python train.py --n_layer=10 --d_model=320 --n_head=5 --n_kv_head=1 --head_dim=64 --d_mlp=832 --vocab_size=32000 --activation="swiglu" --norm="layernorm" --norm_place="pre" --norm_eps=1e-05 --positions="rope" --rope_base=10000.0 --rope_fraction=1.0 --qk_norm=true --attn_scale=0.125 --bias="none" --tie_embeddings=false --parallel_block=false --init="uniform" --init_std_qkv=0.0365 --init_std_o=0.0 --init_std_up=0.0365 --init_std_down=0.0 --optimizer="adamw" --lr=0.00135 --beta1=0.9 --beta2=0.98 --weight_decay=0.15 --lr_head=0.00639 --warmup_steps=441 --schedule="wsd" --decay_fraction=0.671 --decay_shape="linear" --final_lr_fraction=0.0 --batch_tokens=65536 --seq_len=1024 --doc_mask=true --train_tokens=360700000 --steps=5504 --dataset="wikipedia_en"
MLP neurons of a small language model. Each row is named by its layer, matrix (gate and up: input weights) and neuron, and shows model dimensions 176-303. Each number is 500 + 25 x the weight over its row's rms, rounded and kept within 0 to 999. Numbers have three digits each. A neuron's up and down rows have the sign that makes its largest values positive.
After each neuron's rows, "fires in" lists the words (lower case) most often at its 100 highest values on Wikipedia text that the model never trained on.

L7.gate149:516505477507467559513532487515561485460504511503528483504503549475478471511486502549463503516465520499488450453494539454484524534510514514496493534480557468488487492497468479512471460510533498522524559496504512528466473503548427492511531457573524533537493496514504496513505465498512545490460476513532483549484482457513513473531543458481445462480491490560484515498518535517497512492468
L7.up149:465533533507511490563497517533496476489517482492491529526475517560531482482478501518491501489543481514504478502495536452474520464487500466475522496439497469498530559521544505491521465539514509542530488503509471488428503460510515521522487483557504507512492514543477496502543468493573534501522507501529529469493514461490521511522517516491443493485482506476505461515507510494505500498471
fires in: "to", "of", "from", "by", "in"

L3.gate451:509525522486477495514532523506484539514498494508497445539504532605493522503508518536540456501474496508539481480462515494470493442467500521540513467503559494525512466473493494515445493495483504482488505502517509509515500448507483453514505496483465502554479499479527482509499526490504489512536517513506536505514475492479529488470509494527456505507489485550514468516532560493508503470519
L3.up451:492487485547467541483489547508472548531476532485514502540537513519468514530481517536515449542469480516565509510516516501510469463486496510507445493519528474514493510481492538490475516511513444470479524526509529525486501507533470481501519531480477481529515499473511467536488478450474495464493509478521470574503463498496543487505460503505490507509496501493491477526466475486491496539523
fires in: "to", "it", "should"

L3.gate557:500475491482469515476512529509516487479473507502483468459459509477529513485515510514504500464508525510511519510498494519479481502490495491486503514512484541514509548482521480509458481502500465512467505486508468532462468515503480497503470463494536516501473469507484510525548521489492535539461507504490513506499499492482486494542537497511509502508463478476516458495510520429489462493498
L3.up557:486535509527458513476503514529558516508486503505523516442492493470480487475523460500512497472515495488487488511522503534525477478506469497520563442455482465458500498495512518479508561463483495494470501471462514501474524510498504522483503496517473543548508468500492466513554494500464477497533520520535527450521539502492523466461487552499504496510485528519490515502527514467506492497472
fires in: "to", "with", "of", "charge"

L4.gate472:527462537477524468505545478497501514520545527518483458443507546508510477503508508509543530479492519445503524489481455505469518510506498498524536523495484465470475500494516502520481508504493507504475492498507488509509489537478507518504492508486478517481489473492497478507498486480485501536507517484523483503500517514492536481478511502483541501452468453517501505488493536488512486501484
L4.up472:514502472480494520541458497469494507499474516523487514468490553462475436530519488481531438529511547464524464501485509508544581464484512499521524522560511490507525496483491526496497522467530518523562488499495465461485516528529513541504458483498504485493505464482471480523497500500499466508448513514483510514508510480477495514487508499546484540515483463538512461483539454472477506495494
fires in: "just", "about", "of", "number", "only"

L4.gate226:477500482454497490484480499559483500489467490490469492436524525510531477466529517467505530521491515489507483508489517478510500509474507487513463527513522468496517484520471489569442470448537526535480505465482478518489476494505465515517509482475475561479507499508467492459457538490510516533497556520467522500497505517500458479487523491486552471496523502524480533506462542512511480482451
L4.up226:513511525512499466515493499526483481523513481464509508494556506493538496529498521437507529493518507462491519443500494523536533514548436542507515483523490472481450487471516484493459485507444484511509494508499527492503536517491511444473481489506492470483509488518482471529473503511522499513462472519499509500501501530501475503527504534463524514459485539486513547540498518451486506484520
fires in: "as", "by", "to", "number", "so", "not"

L3.gate22:518500515499495496517480448485505474542472521541482463536508466482488501511488477522512544470541518496531496530492516511504517510516472502500443484522494527507484511492539499469484468475506552484453544475524494527500485481503454502490502487525539560520478476486504523510513487532516512467543524506480463495483455488471549513531519483501465488480470451534489471492490507482513491488458
L3.up22:526498544513494501526486486482513502517493443525529473507487525508544468482491522501543505506463513477509554430490522486520520493522500513552525512504482490528512479454510486457522479468526512500503521494503548482515444539526504499521517527548520481481486493507479508438502498429520526501485484537492492507562535506535499543517506539511499505527520509481463518530498480494471506504495
fires in: "as", "including", "to"

L3.gate274:475510530485503459445473521496504543493469486553504473485494480486512502500483471475511507537505499489469468495497513473512485521514445508514464499441476528547511494507505507477500518453506524471472477487486508520523434478476506513486511492510472501474505460502543490509532558513536531516525559560488462544492499544518463447494520508475527495505483511513459524425563485479504520481523
L3.up274:504488520473464483526515520451489497510482478459480458538494519521466479487494531499473571507553515526484528477463526487447514517487511547460471501549502495475496534555544489520491480524499465506480529505531468484479491516517463474516482535543512483465527522469532528494484504542506460520481477458507517478480492505475499531518463508486517475470449491475467505517474504512507504468500
fires in: "in", "on", "out"

L7.gate480:487506524496483473511518512508491524459520499500515423487527492470504511526522455522532491491496518521524470480523501522518512417483458501488499509452491502527530501473520541479499487465493525492463485512518538460525513520487482454507498493527525477489490480479494536492537503536469523512476550510460479526452479500552488517525540501483495501507498492507523500492478518498482491469470
L7.up480:537528517471476505509507468522521515506512550504491521505457483507507490503489498496516469479520506469492506522480504511509524513524487483454464479499496465483457519541458515473467475507481455467529515478506504488480503469531499520532468515486487528508517498486535500512518498477550556531504490515486521476477500529549511502439513495520492517471520566534487532453489497477497469488504
fires in: "and"

L3.gate694:507501483499480453517503481455482551498508498520514415473496516486482526492535503432506489516469488465440474493486493528485503498492533492533538480514496500529525493493520533539474487521516516479496528532518535460454515453484496473521496545560517519547483481559534524486537500474480508534523505524525487515530497526523518510516531462468504497425489462527463509514478512453505496492479
L3.up694:516515464501491499504560460467486462529486489528507520512519517463493481495481447498512477477485497497470505474462538481506479507480488510486463494547531498453497512484494499529502529520545501482488477529524500482482526498468537537531508466465530549529558529460488512507495500479474496492504517489478480457487494461504502503515451503565497474535490465513500488523483470518506529460490
fires in: "the", "in", "was", "from", "of", "is"

L4.gate388:490483473506523484508489504485523515477497479505494505471492486504525509491506543490511487513428505491504528486486494513470473533497526519526475524514513432472566473471470498490483503511513523525506539460510483438531498517454481462512550557498502478493503482490461435490457506478499500490504545514501491512482465479533494536491536510523557506491525534505477474493531485516515508499511
L4.up388:467517531496504537490464485523529477519504511510549493492459470472481463528495531474531465547513495510476479512495505516526495469506535514517495534525503470504532501494484533524458441505511507465536490492536508500486482498476470508495490479538549509517510461539518494492516496503457455503494506515564437502517530463557453481554538439510483503514511493498500526493501444452528473517499
fires in: "the", "of", "about", "which"

L3.gate76:512473498483480544553528496511475469461533532510483497540508505481505452531524488488446504527468475494534525473513519501505534515525497496485514470511502466473468521513496497525517496541562488531461530474515503477500510477513486470529496525462502555541541531455489511489468487528539481516495488527455484483498476491478496538512519488512526519534501508501481502502498537543515480535506
L3.up76:492508473518484480535516550515504470523471532482522502528498486485511477525505477521473505528485538539495513505478480477523466449481480524495482451525495501483470508461470510509473469530486517549502529461488511494497497507491507529501491521522477518465487511541521482508487452468520503506487499515498482451508512465501534510492487488563528536511490523474465482558495485505478434542519
fires in: "with", "he", "by", "across", "to", "they"

L7.gate806:497508489535524493508503554553489482476534495528509461492529493480482484485507498479488482460491486496512483476454507499494492509484487505499508467458504503542462497486469517484534510502516533484480509490527531551472530477476480486496498528457516488496493506485500534513527496474489507473485484525519493484476547513456517497518472490548450474473496473516461509516483497485472483474501
L7.up806:474524499478506464523464507458561524537537514494528491507504509491496524486472518497507437512535516489494547522491508460530460463550488509481524487457477478534465510497507515503518489483509502505504536483510498463514537512476524536493472504462516510487534478516484495499534522464503491520490491522487483479509490510481500466470523484453508476509539480475509474526457504517484518547527
fires in: "of", "and", "in", "a", "the"

L3.gate82:455486511444483495529485522501450525478537506485477496512486448515467533478533517501523525497550508445493499491509518504418499513488505458527469512478454501537504493465511474494488479503550503482498488476490517496520496434432522523527482500481483503492489483512499491477470496533528501534481505528527452509502439520559524518473537511485525501501512529525485505464463513545512493503494
L3.up82:493514538457519535496536523487505505475517535494481513471519474500487504489459509497450485481485518452455487510547535460491484495527478481521470470488489506465493519488499456476508570459541466485506510466499519531498467488502514553460506494521476513509518473471479489512420477500522477475456520509497504546490449515491538487483493556488495518468496555514485519534500494501484503488518
fires in: "for", "by", "to", "under", "at"

L3.gate258:488492474480525548499548465534512502495495460476520470483523577475539453529490534522480547498520527503514494494484503492504464479480446549528488501491467496504495460518473518524452502490544519532507500506500495565502452526477508498523440489499498512511471500513514501504464495530516527495472514489502521493502524533467480496484546492507525534512433498545493503499489472516483494493498
L3.up258:474503464493469498449479527499554501478460475508514504508528467479533519522502559543494522508526514530461500496506492530506489489514532497489476485528502440527470488512491477518533516508492499505521487523494531482521533540483511480515476506534518516525502499472503475497469500501508514508475504512497507532520555535510524480530497483509506497523468500524518496481511468479457524506469
fires in: "to", "and", "of", "than", "over"

L7.gate815:483495500480470485535503503488524532474482549563499476488505511506479491493473492511489532454516535460463532472488521473485486505489461549505523534467530492467469497508512505518487517496498527509545532461545467527468469479502473541479494465479477470534482459507465507551465522541508468494493480530572501501496490492527495493521539469470488470481489536519525531505514499528500467494491
L7.up815:533522495444510499522501516529542551467505490475490534525484472502495510499484500503515548501510497509492516504511429467521504504505475556507519468443511482501479500482492469516448488477484503536524500493504470523498462456500513503512501459497508530532525520504457448528474531523492512497496511501475481513477477475485436509497491527508534505512519504537501519524523451531493502542462
fires in: "in", "of", "to", "into", "from"

L7.gate757:540447490504495539482512463508520483474486499515530479480532504554462485498498501476499498486518481491496516485518456487474494470533511505491475492529475539505553501486486499485481453505486459535500505534489493498493472513460471483504524498509516524552492497528553525495527497533489471513548523503487483501488470518442515498503524522503531507458476480531497543471495538507463461504545
L7.up757:469490477525464482538451495482534515581496543513533491463513533515525550514473471487500471536453482538491506483466507535543503512464491535502504484520499454517497490485541524476489515503517486512509454484485511516434460498517506549497532493516531489514485497522503517493528537516485510531486490510529525471528518473467516461446469541509512507502468456542489526519511487482497457490475
fires in: "to", "well", "of", "0", "5"

L3.gate629:464520511537466535509545490511491491498533500533511486503523475531526528457496531513464504551485506479477497506515496488493484477495471502491527500505552512473489491498518497487482490487506504544504483475480526497474522517476482487509483484493523501463488476531518460536518515495458521541494545511501519540488507496494463488500540503523483487494483454554577480530522485513515491459544
L3.up629:475525466492501509475506482523445521501512542488493523501454469503509532492438515508486531489491468494481493564504498461525520477463490471483515489533535488527507471489525484523494497492498480535476514463491532509504489522489519498492479501512544554510504519493486464516473505544471502483456501473499554493548473513475469462465492459522495477481491511474506421505544470518515488554512
fires in: "by", "of", "with", "kate"

L3.gate189:485526480535510478530459543532499541470502534473517494452476515489491503517479497498519569498496548513556445484481466511473478465466481506546518521504473452518468473468486457511498490480497470472519496476501541468523557484492480459469496481467463490504505507491500510503526518518490509519565471508520486538508511442490507489491519475482520470510484485548520470512565513493470514491544
L3.up189:493498510514509489505465473514514475493492489510496472516454548470528517477525465514515509516487491519505529527479501487514503501504480494477526498544498494464526485537508527512482541467476498472489520520550486485461522497535519513523513527496540491492465465490517461478516487498520498483469475501490497465550524476503502485483534450473493511470502469478472511532458499531537528499493
fires in: "of", "home", "out"

L4.gate410:504525504492457540508491482478480503494519545516498498523530484498471476523563478493499469507491451457512467482523521510520508527440459479542534502498494493492497521456479509491514469498497448508491543504514517472515494488522488483525509528507453511505457478524474490460480490493551492524507496534521498521461432461498541484512506472483549549490497528494507515471493489504518451511511
L4.up410:491487518496523514476518475507498504497478482539548517512476554550497480532482495512462549527527492504487493531498494454472504508478535511513465524502473478480485495487491512458529515541500523515485477516509477489557508502479502496527490525498487531518497457533523514570477479576500471473489460514492514494497500494543474484488504460477449505490510499520470481454484495550492524500526
fires in: "have", "has", "is", "project", "limited", "inc"

L3.gate439:532499486511481486518480506485500489503527530529543457477508503549471488456533484497499525501505491505478446518485471480512461476521450536471511452509524512487510453532458499492483496481507477508510491521526507488521487497494556481495459519478483507510514475461502502480519455438515497483480464492511482501484439502488503479507466454508519551506481504546511491465482526505530531455514
L3.up439:510488565510495560485526502507481536476497476501504492520493493486492526486475502549509486544559482541504469498482466473558510498515507476528534532507505484466527517496487519499523481456508468445545465470503479489534523540498477541479511458496517485545529469518494509486493480485492474497488456505500507509459489478501536502473517532491502477523487545483473491481446491545514492474504
fires in: "one", "any", "every", "a", "each"

L4.gate743:493502529519491528470531516517514497480490481513525490527551514516499482499506489504466502503521509454526489506517476468511517492497528498542537559495495487524529459533503506500473483464496537464518511504490495511500486486442514461524489514497493507531519475531508540493493509488496487531520494501540572521512529488527499455495482485508517493510511514502512511517490508487544514534459
L4.up743:496523513512510507481487490497519530507477509539485490508495474490545472499499482527515443553464493522504473495543484513513538521527496479515499481532533510487515521489485540509532512489520489510494450473468518543468485526538480500507499511494474517499492503482538491497527525487473528499520471539569486505491473500464458517495464519522491522481522472519496493527522521521510507546520
fires in: "at", "on", "in"

L3.gate477:480487436509526509468542518508503493477465506528486473555519528519550525535508529507495526460532546502461503536533497507501504503456512480552508521496501520460527486477537512530471474510479539539511506463523483502533468478451466461543549515471490535510537491514475526515470524499535492510548531503493505482493507492508447459509453476510499481513502458498534482541496505548493524459509
L3.up477:507501496505476480498502503508468487531517495513495510488546492505542487475488515472498507485505525499440516538482515471518490451497464444470523518516512516500511529529547510491495521422481484551498517477484496486500510492484527509479513531488538465520477516494515482484524505489507533505478455513471535522492532471548526491465486475537543518503504533505461468533501521475524498502467
fires in: "with", "in", "their", "number", "his", "at"

L4.gate333:491487539462500505502507495465473530477515496527472448491483522498501506513517479517497472471520513514518508491522467511519533427522489526427507466516495501479503514480494469486516510475529557515488491555471473473485475502502484489539541495545519541521489495478534466483552504511476473518522507481510503483467546480495530524537532506492488486516446478468495481493526522497499523492485
L4.up333:484550494491488501465477469466474510511504487483476517472465478506492486524523495497565503536452514530515491487507464546480469502500507479488478521529435529519513466523552502488496481480487482496525494506461476470526510504502494468479511498475457491483525496505511517486530470436473496501530523484504491539516505531504510526517531489534449481504525475530487454559495515473526488483475
fires in: "for", "to", "a", "from"

L7.gate599:497520493482471467492445533513525482546494478480483512487541504535521488469535450471501446474539519457522528510482502502480477488519449510475494500529507481529543514517515495501521521465494498490518503534536505444561496500516494534471472508493528482494499484497509478443479466485492531515481482496508478516502477482503538488484493518500476461495512515502498484527516508517510504543482
L7.up599:517503472516501493510530508530535560488508485439502477464510537513520495481504494497525514462477529503484478504503526490503491483508446515518509477551563460491481508482464522509515495521509489495490507533500501500514535484493484497463511539504534475485462454473522568526485486517507509513533516513491489536506488526495491540524475477495465460477510427523527528459489508522497465447529
fires in: "the", "it", "to", "a", "at", "first"

L3.gate797:512488467503442523514502509576552500478520518525507524483525535572476458462484499558515508509507507529514495519480479503477483472461510520544511534485490465509482475514536467531490467506496477538503491499533466509501502495456525489528505478495494494488505508501587514533519512490490469488524527538483503483495472536519486523486524442513488522509469477512541462527492515471549488518518
L3.up797:492492504504451516499528498496518471514522496513536480526492518492448497542503521538463475510475523583504486510481468527539512508517529497504455477476524511438499504499488492471472508471474466482497493510423496483465497455489460457503496487525455572541504475504487465501530462543520516490515502516498522480487492459501459507523483483532523518489525523532510519492493497516499506496506
fires in: "by", "from", "to", "between", "among"

L4.gate251:491547446505503508510503511490497507505543530508524478497521549477505522483525457479510483472478546467457496474487491516564449456494492483522510536466532494475523414518547528536496466476540499525494540498486508495513525488470508479513485452508472513503511470519463511505512422444505482482463499490478531501481517503523485482505519453534512542549475505510501456532502532458523535517463
L4.up251:527477523484510545484522474445534508514509495485530516505536534510511482458537480514490555506504494504474504475542482480486459450539490568518517507522477495506540513484499538466524483511521456536476491480451452519512529448529501499510515495466507492529502464438492473501516487454482499518513477472534479473506464510528493511510503514525502532518496503500508532486467479522478500502526
fires in: "an", "any", "each", "every", "a", "one"

L7.gate219:508531462492539494489469450433526521442497486470555460506489507521477550492478482497506515496492513482465473487481510456501444550488479549485487505490509503516550495481491478515504486471508508507523498494505485493482494501480485542498538486527467481548512485530475501493546465510524552505484537494467511513477471481510484472500508488488465512494528473529506496465515545492508525551498
L7.up219:469447508505557516505464511511465531512474500503517458501523486490496474492488508454428515586503489532523506515499503534494515545480486534500466538535498506495523483524523511539549524507525497501479474451475498499498520523537491497493491476536555505485487515504529505517512491493500495514507502486509494445502501542500508495504488472518494500499480526471451476522499513505494560508462
fires in: "in", "at", "on", "as", "is"

L3.gate111:506530495486504523529487507483489531577488492516457495523490491493447515459474482485563460465501491505453538539478478540498465498447489524514455487513496484485507489535509478533505498438496524471498518501528478448500472472510490531466491490552477484506500493483487492503515461488456490494450506503480489503483511484510465474531463506508507527488539549473468488499484531549520453498469
L3.up111:516479490487511516482476527480499510507507478505510511492487477502472473492525491463498469470502519405482534531480481521493478509485442469489526494486519452518494507489516521494520478475477480478474447508479496478508534476489490481484509505434554519506476485535565465458499443522527505539516496501496517528519501522527505472490499514466511479458464508521489522508430512485473504498464
fires in: "of", "at", "the", "was"

L3.gate776:513531464446527463542512512490511501504472449517505509534524496510472491499480468472487466496470479526457520470490505529559475453463496503499523543485496491484535517431531531507507525492532534468568485495531523516502465474505464534519507500527503486527505490484508527500473498491486517513499507515527484508471472540512492482512484450502486508465499465481480520518514490453502495478509
L3.up776:509518508539499494498484527460470480538440448491513487467522546501505461518516516498499497511546537490493472502502540496500494507490492485496479516502519452467518487536466507461515479457495490525487488533524494453509464482468517497492530462528489456473511496547518546488493534545461512499441503491488518492527501511518509496505470505493491500497495496539509517492488547511483458493520
fires in: "their", "that", "his", "its"

L3.gate680:481514542461514477528507506491497492480533499487491518475436515513468519492487489465517524486523507482513504489494491500478508486487496505479535524495466497519527461491507478521504526529529493501487526501520483479515511542477496489496451482523518530466496446532578514482452504497502477523507524534534502494530516496488526497462514533455529450488474494541537459478513494567527502476495
L3.up680:504546496507509539506522477499510515482517441516488515473477527500508514558512456536529495506465501526546495458521455487462531553516503527529514508505547476543486478486489477504469540461486497474524506522438537508479522495498455514525469491519491519497458522530478457497505526535478527519529489506507464502491479487496512525493460496501509531483517464531527491473496497518486476508518
fires in: "into", "with", "of", "about", "in", "on"

L3.gate698:465510448502453512507507510484514493471523469515492470473516543498546484477485537478532487502492512516505504507479503484517490466485463485496548492484516463494522484442519472476469487448538516486503517523524502494503501498476519500540512512466480543507490437538482498494485484531511511546520513545512538531536491504486487458514509492508532528498467446533469511488485546485490497511489
L3.up698:443494457539479484498487505527485451496526524473508515500499522506512513487482536457517447525537485498477486543509481474511467478468518471520530464541533504497539500474521466508522501481530451534500511532489521503511462490490517504511491494470506519501484495507484530499468498536521479472509531482472517481524492509485518480529471507526523502563475447497476497514475537485526527512503
fires in: "its", "their", "2016", "although", "while"

L4.gate268:541471497531539536508511459511511513469490513533539540474505494498505465519514497486460491488501492539503506473536476478468529488490542537504548498513521539509492471508514500519521523491518534553469509528526456488523543528476465495484498477562499499507505492529506518513503485473474551496462512517496515533524466481498491509535475471492517516458539490490489488471553462491448478480509
L4.up268:499514482507526484502526435520440507471560557498499500502437514456501490491553484507480506499519514523519520502510488501500499514503515511532499493504479487499522518512543460534487529498527534456504511530524498492524538512470507472526478513505484502556468511519523518495515468493541527500497472526465551489493531472495448545507518490509497491519506512467491465526513493500533527492482
fires in: "have", "s", "has", "not", "highest"

L7.gate420:477492470506472540512469510509476464510479513527472496533478549476479469526548483499500455499520500460500526493483468508504526485474538498530469507512533471525526543481549492513499546503474517559515451493502519483505497494505444498477506499485498530505468500544536494505504497498550491459467531505471510494507498475470473520501520458497472514482523468515493454477529473571521467514521
L7.up420:509468477534494513540533476482488505436512493514486508504481505498509505485536492483480467496526490555491526475488468460503530501534533489505518520488504489527514503446470516559477532504459516508486558518500522557528462502494487503508459545514495504557488501503476474567468512558534505485497532513518490524487500508505488511523537447504498512499567482516475513521516496475503466530508
fires in: "had", "for", "have", "has", "in"

L3.gate156:520503534458525487502516495558470484439487472494506509524494516514488502509512521516538553470542516455499507493476513519486561462515500490485522534488483492491490457496512465485486496503468486481557536526499505497451499506502486493498487525470474502517496498486514541492501524503599525525474513475468494528512505497537453532465559521476512505499516471533487483475525502492538468545514
L3.up156:526477478450555519497484479454495519503470530490506533510493468541511546495453512520515503517509495496430469456488470455516512515490460492502535513490521501477480490500521487455495533460493494472537547496498504471519514546509500497541520513515549487501500486465482493553506487501504576524525509485510527539498498520529497484477495542483501505523510512540518538508531470520522504489514
fires in: "was", "were", "he", "scopoli"

L3.gate708:457503444499458516543506556500529488465488470517532516484489550491517476524490525531488530476525521509489502441494514515467515498477530514517526506496509450474501543430514486522477493512546446494490524522521484477485477495482485508508489448547508499527476498520521524506507511460530486522526514509506497476465486474479539532514501486471474508528502451516530488488473496546497459538526
L3.up708:476488501509466504539508469515498521476492508476500479495481516478522502532505476513544464505480521562534465545512519494513480555512508505540508540494518474499534498490477479502477535514446483505549528503474493456478517512538516519518511533498481512519508480494521490471523470500483486497410508489514495494490488465462493525510461504524503488526501505475485494531528514541503548479490
fires in: "by", "to", "under", "in", "review"

L3.gate639:503508518517487459521511512457518475484456492510505443507528520503513529483548520471495486504526510528543495486492495537515496512499447502502480560499495498513535540484453481537478547481558503502483507478519531468527528487499518481486516505537473521520471472542503516492496476480495521569497477526561502489537459490481467467494492515464482506454467475510511509487437556523498456466490
L3.up639:481465457542469492510461509500509514518480527475502507532524498489525489481509502471458489509481553541496513510476493538511449505510532484498500553499492504483478534482476487489545540453509495503459504461495517446504464494507487486503456524545447510495496477510441503504468487495524531471498487496519483478501470478515514478559460519508458463544499488478505518522474524511499482506465
fires in: "such", "released", "billboard", "his", "that", "written"

L3.gate426:467504519479507538511512491501530453539541501465528506506491509535515480498499551544515471516519498464485517498487476499504512539524524489504534501506490497499507494502488510491450507495523489455511487492434502480517541518458496479526547544481436496491495460517524501487500512490475462546480518545486503521430532503488494485487523510491566475482509488574531499495490533546504512482505
L3.up426:490518519461481561511527468538469480498468527530529515532530479496507476464473502481536491484502506475554457518494491505505489494492514477521514529533466515563536470525511495498496505514476507474440494440494495548488520483527499481486502519490537492496503477505565523476528516508558549515498478485452495461552472467528504522500514507498524498514507523500496506476507524569520474534508
fires in: "in"

L7.gate134:542515491474513502481525485476503497459489529480525496497514493535482509471506495506512469478469475476485474511498498487547497509485477505483475481493515505485498437500489473505449501431542465467496513557482528498509495514499488494495449540511477515515497465530522511507473504506510568543532537553485511487531521503522511464494478494464509505467498457562495524472508485480498503511507
L7.up134:539475520504448514520511486495486492547520481465498533487514515499532513494476475528500503518523494477534521555526469450492459500511534498495553467456550543447484486492501488466474473493460456465522472550488502515502484524524492489529525540521455546485536506507509483513506479508539545549518496505445518515539498498542501489521491504514464449495486477530493486487524463512483483536567
fires in: "was", "were", "is"

L3.gate372:501534503459515513507519523490504520502472529490481499484477470470489534494519483488511484563491491484525526546457530521489528521556483514497483456485540466506485450480438510472485484509522545532487496492545485489489519473477492493519491516454417500455459481481468482488533513515498512488501534512469513526489434484507480464474541441528484537503537501544517493498475485503513489487503
L3.up372:499506512506480462505515461499482483524478534455488518441504549483467478536533483528505496512505514487511511512508498513500512435514516511483505499528507459510496549536511482516482504523510462526467506513516497529534494462523533511513468513483478501502543500471519502522470475467507519533478489536519501469478472530509492474467508533497492489516486481489478513481502523553501514501462
fires in: "and", "s", "not", "or"

L3.gate471:508524503501500471514544477474456535462449505550533488481486548499505472501527455485448495486527508463476474484521545479514523479488512521514463496494531505488542503461435502498497511507546533475478458479499498515446526503497535481504446550499478550518532510492493509478489499486511535562488493532495520501455503484480525504500549499532485537495471510477471461477485495462483500482512
L3.up471:525518504502515497495549544445506504489560511495445490495504507488478519506504539444512510492506487496479494516481496466483514490466482533470477506460503496507493445481482535547482522530563539496514445499497514549497492483531559472513519435464504510510525529536458517477515499474514505517479517527497475516477524508464548524469528524507467478507507520489465511463477496468502505481462
fires in: "he", "from", "was", "the", "for", "on"

L3.gate294:521508537499497491495535504489483532490480516507539532496453546538495507475480515541523502573476529510502484483520469484538532439472473497500463495483588502504498514489485523491502461497482478514527519529477505513483509541523494489500510491558538578498488504523564502488503518497550505495488492467555473509515497497501532504513490484507504505496496463483470494526509506491520505450471
L3.up294:502479486494466491489535517492519518483498505493477477509489516527509469533485460475518478434523492531499508498479470505511519527508513473484508491476499513501470494441498441509516494531499490494480497481510527510492493475502567472479464505526480561478507491530464483482477487496487472505502530489441518507488520491425516486519492516499465483455468510502512481441513488500521464501493
fires in: "he", "career", "was", "also"

L4.gate74:496480550498471512494482514497483488545518484497496503467522496484507503538500500490487563567491515505511495525504509492482468528497517532477493478472497501513523561480503533518513506521512492478481546513514524482497506553463488484515542521532513483501494500514503463503529503506501506545486521506496508540474479469490513523521491491516533481503481497502544543510453508509465508491494
L4.up74:525529512464537536499493457509489498534557479475469484516467483470467524524509521496487494491520506463503519490502506474538490513547474534469523451485507474513503508470524488481505518494510479489494474533539500487503505555461492517495492534506506467517492509499481440511448458471487520503414482474508515485455482488500464522490488495455488490505485506473480497501519481556448520528524
fires in: "by", "with"

L3.gate381:491484516477498488465495493519496528487527528492485448484487512485513507516526556503533537487503543522478506531475524499504540545442566510507481522514482481549543501518509490482485454541528531517538494491552511478479487490481524465495427495483503494464488502460491520460516490520541497518513494472510504494510457441480511501489450507489461494483483508538538506502495555491510510467461
L3.up381:501497483494522480480536474535492512546488501477492517504492517507483481520477487504498476522499503457493506475555524470482514469491522498511532510498473518488523519489506510503501480514479514496523491510492552467547534574499467508513480478455530473491509497509489502467461483481481483503451498510485503489449496497490477526528523459510534504515474448520521474543537491495542520458507
fires in: "with", "in", "of", "for"

L4.gate722:510495550487507473477502499511514500478526526480529501458509506481455505497488463516502501472523521480513519471505527473499505496483532502506475497439486504540457485515521538487514531489480486487452512489454481484479512492513509509485474479526467508471466498543516483521541527505548490506539480467556512509476526521492470496537505477543482523445478488511534517513472460445510458518498
L4.up722:497502470515497518502492481535528547489491508499509510487483441494471508488503504521489500454472474499447504552476471519541459490494494497540491504494496575492499486493533534495516496520493502568497494470500513531482488482544504515503503463467471545489499507500483507560461496488487511467487523487434504495465488466497495466537501492526486506478538536499501514480455495493520502506494
fires in: "to", "for", "by", "met", "of", "from"

L7.gate45:484482496476484482513513452500512503467543468510490484546526506527471512480567457519488529562484448542482511477487473491554517459532518518485531504498528485538521488467524471509497506471500513495558530528493462536501518491488496498514442492498496474500471513547514488497459508478488505502496488498491457500484493506471539533466519491527517507504486498514458488483485514534485509529477
L7.up45:503497509485502510540496494485435522500509513480453497528505483491513474509540513508509527506501505514486568488529473482480471499534534475491523463503506504502563510531477496562487477458469503498520494505458495487537503458464467458528527478524477530498518524501507503486498494447511483502472539519451492476481501455459496512465542530548512445507471458487487474517526480494489524534525
fires in: "in", "by", "to", "of", "despite", "after"